{"head_dim": 64, "positions": "learned", "extras": ["capped logits"], "lr_mult_o": 2.0, "doc_mask": true, "train_tokens": 1025000000, "max_steps": 7821}
MLP neurons of a small language model. Each row is named by its layer, matrix (up: input weights) and neuron, and shows model dimensions 234-468. Each number is 128 + 24 x the weight over its row's rms, rounded and kept within 0 to 255. Numbers have three digits each.
A block is one neuron, or neurons of one layer that tend to fire together. After each block is what it responds to, as a language model described it from the Wikipedia text at the highest values.

L6.up410:115176143120130105099118110113076165089156126109131106139121152106143102145167134146147119149124130110121143121148189149136154098089113106111126169179106111111113115109109097131153148109109141143107142099098143142142124118152161141127120150139078140116169145082101135109134139135120141098110153151142088127141099140162115126112115147147152082121139131084151125171101148142134130135146116158128165121150136140098132161122122149103085069113113174122141192105151171115100133139155122143128165164200118157082113113131089137132118165119134145139126125119085145136125156100139116160089127099167146135117106136117138148138085128207112108111126135169175158154178107146141146116112136138094129084116162116117136134
Before a person's name

L5.up1:149136130102111184123100130141142057131117114143136145092142099162115073101126104123149087109117145107128138150146165112077108138105130157094108078140157128097098129121098129095099140076154138131171124127133118120121133137140127146167101143143132082141122150114115157135127146127136103063120110153135093110161130128136130175150134159057112123144169143161159124070139133105170174128109158148168155125139156103142120142111097110163120136128163164131099151121130105132145139110124152166158118105135136157149133132137111073140100120104100141149103126132149117087128117126100146104137104157091114136109131123144130110127126151127110111082138108134139122104133140121128196128108154120159131164149093146090159141
L5.up158:138152130136151129125121169157118091159157108144139173122096119151120118129143111188107107148167120113130177136129113099165140110124127132114140118148116128068128116100094140162136165098112168153153113096139123133151151109088136123115103140106154118105119115143124137130135081142152123130138149133169120145124136123151135169063128118149143139140135153152151117130104122119171160135084113100141180131118145136111109131125162093107136139124141119122125134135091125159183142149109137122105079158106141123100102133127146118086100142122136135102159151147074146167125096131108159103137109120125133110141096144119132097121087097134091128120140105142141120146161189119152133168099098120164165113144149171098132106
L5.up997:127137146128122142092144113146125101122145120154194179098154156111152121126106125149137100116156198110126150117151129116151100123160136087127074106108116116150104150106091162125088099149154151117095140140113110108127115094134131149149106158117131136098107135114174120121117186161075170107150126133125117165145116102155102119143107094140165111070146167179121155063114148136123125100121108162188138130129152148110121123122131135138151138156155138084124114136138118154114136113175128078127133103138099103090109139141098126129090138148150138126135155091120134168125120147103120166153123082127116117163136163126094138162158127149152158110127121114128067157160139155139150115146187140119140096118142101139125167
L5.up1362:110138114122126116156158157148107114129180112124147132137154123140116134098143129169113124132107093134154136112168113134149142141092137177134140131158139103136138103146146146111119102128196161150113112146142144144074115118150106124122114162113122130151154188074136125161155124088131133130118133115156143165095165108117122120127126135093151126072141143122160120127149140130149058138120108144146155131130060101146152175141140137106092093101135149103114102083104129101160141109089131104155109125128094146150163151072127121123157109136113112131117176150113158169112110095140130108105095146149105125145114146128137129135082134119150164157090128106097151118153128107120060117140105147134130110131161146120093130
L5.up1517:115165149119124145136121147129079183113109195108122180111127132116126109149134113149102104152120111158117121100124158124112138127105116163081110102151165164118108103094092085124154130090127147154062158109126120088150137151136146098114112140135123139147146121093114146094114116101119107117118123160149134120147158109148134137118143138136152133131156137116132124134137086152117153104137135112156139115093161126160121119127115108117120084117165181145130147089149134116112093099095108133154154121175152138128139075118097135092131157122127124145118146159127121113130160093122154119094154148156134125133103143179099159133127100167127101121131089109151137162153126126110126087093109113129104098149113112129120062
L5.up1603:123128144192141146167145136103086160130104164149142101115130143135114134109124124087154149141132115138159155143109132132151079154087140125120137126136143110144124163087109145130120163168163146095121141144131144158122127114153095096129140053077143150156131136117169137096125129123139149144124110104128135103094151133140087117166138104157113097145131081103120139104170144128148130123139153105114158190074155106143114121148129118111158120136161140107162145116080132086166168132141130154128151158129168134163124116122080137138135142110159105162136125146136100139078115122133158158094109103115114121169125120111131123146114123087103142085115135102122158122169100128153152133159127120125149100119137155121099142
L5.up2046:181118126169110124117162091123086090130162141152106128076168123162147125142133132150111116104105074104078155123108195157140146117097095167168123128122145145117188095085206118109147116123125114110125132132153119094149158159099128145146079125148119166155112128123125131168076107131130130117152137115123101113112152139150129116158137137160121125120092135139112188106113144128145116130120122160130127128122158147099126119189143138132131119127169125148151123113124059077098193138172101149129113121142165107130140147136106166157192127140164128113132132145120151149120116131148123169134150121132121101118100167166123119150091123116128103131151111155124133080140121118123112122130138115102140113131167162089141122
L5.up2634:127118130120118178133145126139090104136136153134102111128102150121132131138168142134149138151132101157160147144149165129154141114097138150117128194113120136142100134114131121103152085135150112129123154127127110138097098102166165150116161122077150143118159090129124067113130114111115126128126090117087143147130152123146169130122163113141138158118113074104105098103119113134132102154130152117143109126109109094140157155145123132138121114114134151114129155077077168077079156106068089165133121149113145146129114140093092114126125120125142128122106117136136090149136119088144128135122133098132092121137128176120140070162108131132097158122130157162112105155174137138179128191157090135107124116114112105061116125
Biographical sentence connectives

L2.up939:140142143119121125096098136111118177123136154128147109111132137076106131133145168113135122153134055119120140123137158123108113120137156138110139172139168157122131128138142096176138117093135123146104147102103103103126148133094090098119099109149103127097140141114141132125067089126060109098144144096141131183111151164168100149088135113129136157166149109100117088190105133167125085107111113119113084136155172136149140151091144173174116152096118092123131134167125124093125133151149135122131126134111119128148132103128098149131127085179128190127150128130084111135132126164163148116116090100126084114169121161157088119145122142110131116149113140145152123115124108122134156064146107149148118163096115145166092152
L2.up1068:164128150175115152075120117124057139136109112146127143123193135161142151120146133113138136152157137122086138153116108139112139158154106104128137151103170173105116144086133123117107105117139162142104108140161109177121146153067126209132100135069140101155160119123154113118119146133123123149112116143142133106148104119113093136118138083086137121179118099155107121165131114122104091139106167152160085177182129122133155150176121161163079166128139157138132155120116172130134094099113100121143124115117139137110106088188123159123142080193124125120156129103129149106122109106115117097129132188114102094128133168125103109172106107145158094125150142121195129106121127082153136121142134119141076111142106100139114165
L2.up1079:138133144177134178074131129088133145139110159142140134155111131135127136116088099128183125131141138158144117145115091113106121167115126111140177110146161131074129147099134108121138132131097134100135135136087163138120141130115100128103152101077111077163133126131116136141129162153095136123182097124126109157130139117122140164165143113108134109108115179134159123135139122129104131115081138099143122163160161142113172173121136179114125119142138097108092111111114152130175162149112127141134116113108130144135102117103182123117130103072130122118098114104097105167132162127126134093169146115133153130126105137126087130117131095111119159117154150143108123118138125105139139146152125158094132132138109118126140162
L2.up1166:133174117114126178123140141131172119150109119099083155159121142128128119109129113160129117144140138099134106174124114104138150143170157152111170137151109081152128120071110151145141132122155110137141141126074169129150142168137123124095131108139114135100154083133140128169125139135138119087085094134091122095132135107111106142128120135143120081090174100113132133136164102071143112175051136113101105130154132139150077091091150133158149163164125149118130139142136174125133107121151187101106133107103138140110117132089128167112127120116071143092114137100147146151131125146147127110145140103139168127125159106115097121103080127106109140137079126100116124137142094162124151165160125127120194227127103110155100133
L2.up1729:145152155142133149113127104143145142119083123102129120106117092134142159126100112163131114135138109129116084142086140094157080108141143127152139127135110148113121088089144150130153123109103125176174133085127087124144122103152114134106128108099075136173141102120123142135113132164089122108145139147101108106149139128142171154139128172125117175150138094119122170137123124142056116116170107095099173158111134148157122103149113111139127169136180104148187127149121164115134102146107139146157123124115172126113140142110173141114083102119196108118137146145097149163129133129120137149116105117124101133136145100139098141123120115106130140147149134140130130103100143120121147156112136101106176131121135139110091123
L2.up1942:139122118105135117125129103168138177134144142068134151165117151135116126137144110128145140121159162130110140114098128136126123080155127128143095152126143108117102151122130147146116123136114115144122108103107138099111144162116125136119133155165103117109157137143128102123122119142136152117128118161137124151145102122124150132127149110088127111116137089145134139069089134154106119115050149122150164138134153127109122158115115132091133115121120160140105124170103126135153126146171154136119124121134144138153102116123136151120182112153164138095102117145115141121116184170115150100168122119136114131135080167132113139145148121157100123131114117107100150144164116116100147103139139116104128150093111141152096095
L2.up2275:121144151115107117143126128199118128126138114106120154142134156120110127158147110100112151197137126130107090147150159098105113117126105074150125174122122118100095135129117123152121097065135084159154151151119136120137143127126119114143127107075113121149139157167154150140117101114111099161152109161081134123125137139158157162126102130168142148141112137114114112145118123184099071137137127167136157118129096106110146155152124141124113115148112108152124148123117140140098151120139174126143110155153093141101101111116130134160111131106138085132117068150106079138114133166129189092068127116207093140166119137131123158127129152155149101136130178107126108144117122151092163140104118125111109089113091141106130144
L2.up2357:060146141176111128128148123160145134113143149191139155160105102154112093116116124142165122123158105105146128133144124126092151121151130103114154175122106134131156100115063108126108127117134156100136136136152145128105118150096116143142080135084116128118112126134155100148155052114098085111155114166129086100137154082121134132099105160130122113121158116099126151154119165138120157127166149119148118127120129095090132159145103149128106133110120133163131101114132117136119139116162133132117148157142120147134123135119122139089144097153098106134108081155125131128116176167146165137106133137100098113166128126144148128163141137112134103121142155153133154143092128114162111134189126138091144098166088147090111139
After-name parenthetical start

L5.up335:082145128083128104163156177147159123121123129133109133139122158155141152127111148117136114137101103140141150161119136144153117117120109185139158119154137132143148112087137122098121144149111095159153129126122180142142113129121106127143149119084104109107144169116136144122066099165122128171091140142134176111090118133104125142100149115137153163117138153124114120126118153143130175132102123115112132153101155142110149107153143116095132150143097139131150138133173144139105096120117091124122079099144149189143100158130148119117113157128123060112145117092119090183071120181143159123128196127133109146150101170107117142090150117120110138102125119081134117049132137122126124122124122141129140110120141090148131141
L5.up419:156117166134162165121136155096200110108131112140159136130159120138124133120133108139162130094145100129111116155169089148171135161144130145159122114142110111130109144092147167090128146119086177185135133125134147090159157109128091154122109130136191111133119114146139121150088167125148114125129136148128143107111162154126110115131123114119168130131139152138129144128126151066123162122121096129085144121125114108169161100163132147157093142110136109134094182102148125137131122125133131141165122106101116127145076152123139097085171084165123141145125132101136133123117110111147136139158181129139141128133121156126089126089128178120165090122107124135111132121103102126149120136159126090160106100141148173130149195
L5.up902:136115100091140127139126181101111131096132114152154116142120128153153152136106144122127095115162165105117169103141150132093096076150158111145149117094124118150113104069128117153137131126116151167070153123102185085113150115160151124127153106128154122137096133146085168120052146156119102151131150123121138122121119128118111123122099136125092149128112110121084124132110160113126111099095129106086121124132143119117124152125121124146187163114141156165145145102145150129143092116143140136155113130127101114150174137105144140114104111114115135094167089147155119107126162131096140125165143106155162161138130126096126160139113169136122190136117135120140099151150111146115164111124189124095128152138107112140151142
L5.up1085:133170131158133155106113115116141140135118129114165112092133104117161143120105141147106095100105111104117118147168125125115147192071131129158181145110162172109097098159111105110120135158118124143098144125106158139159069127135124120132172119159119100120108121139129123157149131093130072126163100130104117117132132151121153144139135105144131140116109143153158135145160118099100125071135119147090120107117093138105156129152172154139154140130120118149119127138153115146113093164100077164111133142098147136122102157135206095157144129144095107115149126104122109164162067150135115159133136142143073121153175170150117100099095108139122152109109137115171163117164151145121145157117116148138167119132154138086070108
L5.up1216:085096116111147153120159161145152183161167132168127108106144105102139080103109131128145157181120129133129143131120151120135181147125116135153113147138133131115126127139121135127145132165119133147128136186123151146128131185116118129133143139109150103147097122133101135107091131129150119108121167139123170092117108159132130137131156098115104176093135103148125154174112118111130162099088102137153182089087154116150121101136159155127125136137138140145183152123114115137110145105157128157189136154142135112116105136151120187154115097124105157118162108126123126161094129109125109141128155099102118152151128153120122113141119145116145157104127133119132125104114088203084132141143141139182088139146104108153100152
L5.up1457:116128102151131144108129145157111089165090137113097149122139141115098110168153182122112119094120154184118151096146138149152124118069174178141144145130119169170093119095112116133162130153121103127126097127140139125142123105156143094151091090133136085090137102145145139148150139076166123116097114136123134162146138112074079143131160128111136153179107162110151104142138137125109139112103111172129146116162120182143114109166151118177086103164125154136127181102082141086121158137086127133087118130138122118137125117097146152122127096136086169131155122083144112138129128110139145124135150149118099074144105094116075118107128165123112131129099132138165099093153138121100090106113098145161149128135070153149107138
L5.up1496:126163141126171137131155139116120145129103159143127086106163131122146128170135165136150180133135088122165120100117172119129130114163121147179158152141087156093094119099065157121105104166106112164130147121149141163185121094134162100100129127147135122165150138143098088179165150117149115150152128111101128145137117130119132120091201073117162148129125129157139154144135111092116155114049115133148158154136105114130130125115095125144102103122144139185129107119105131115103122126124109116122148121115120088094098078112130118157132146084107103129144127102150137110126126141164178130191174123143138141070121127129148175087139073144123143128118150130163130097128167139125105124132133071125148118133130125091082127
L5.up1885:092136143118165160129110152087132128137093135081120124139108134126140135093067124151129109105142128111122156130145146110132163129115147132090116109113139153086147098118141129146134140135149159072153104094114151145124154065136106123154106157119125124135124083164173176100119173144140083153127086121103144141150117095129102118164137113119124145115100178161100082124131121119102154111127124104195149123076102101161147091132172142146163121112171141106089133112106135144112087124087128097170094050129117142140102131097136103128125127144152122097113133156135102165168103118167147145163152099129172106133134106137104137111109091110140117108094140106166125139131136154130110126108132149154094130123138109145080075
Table separators after counts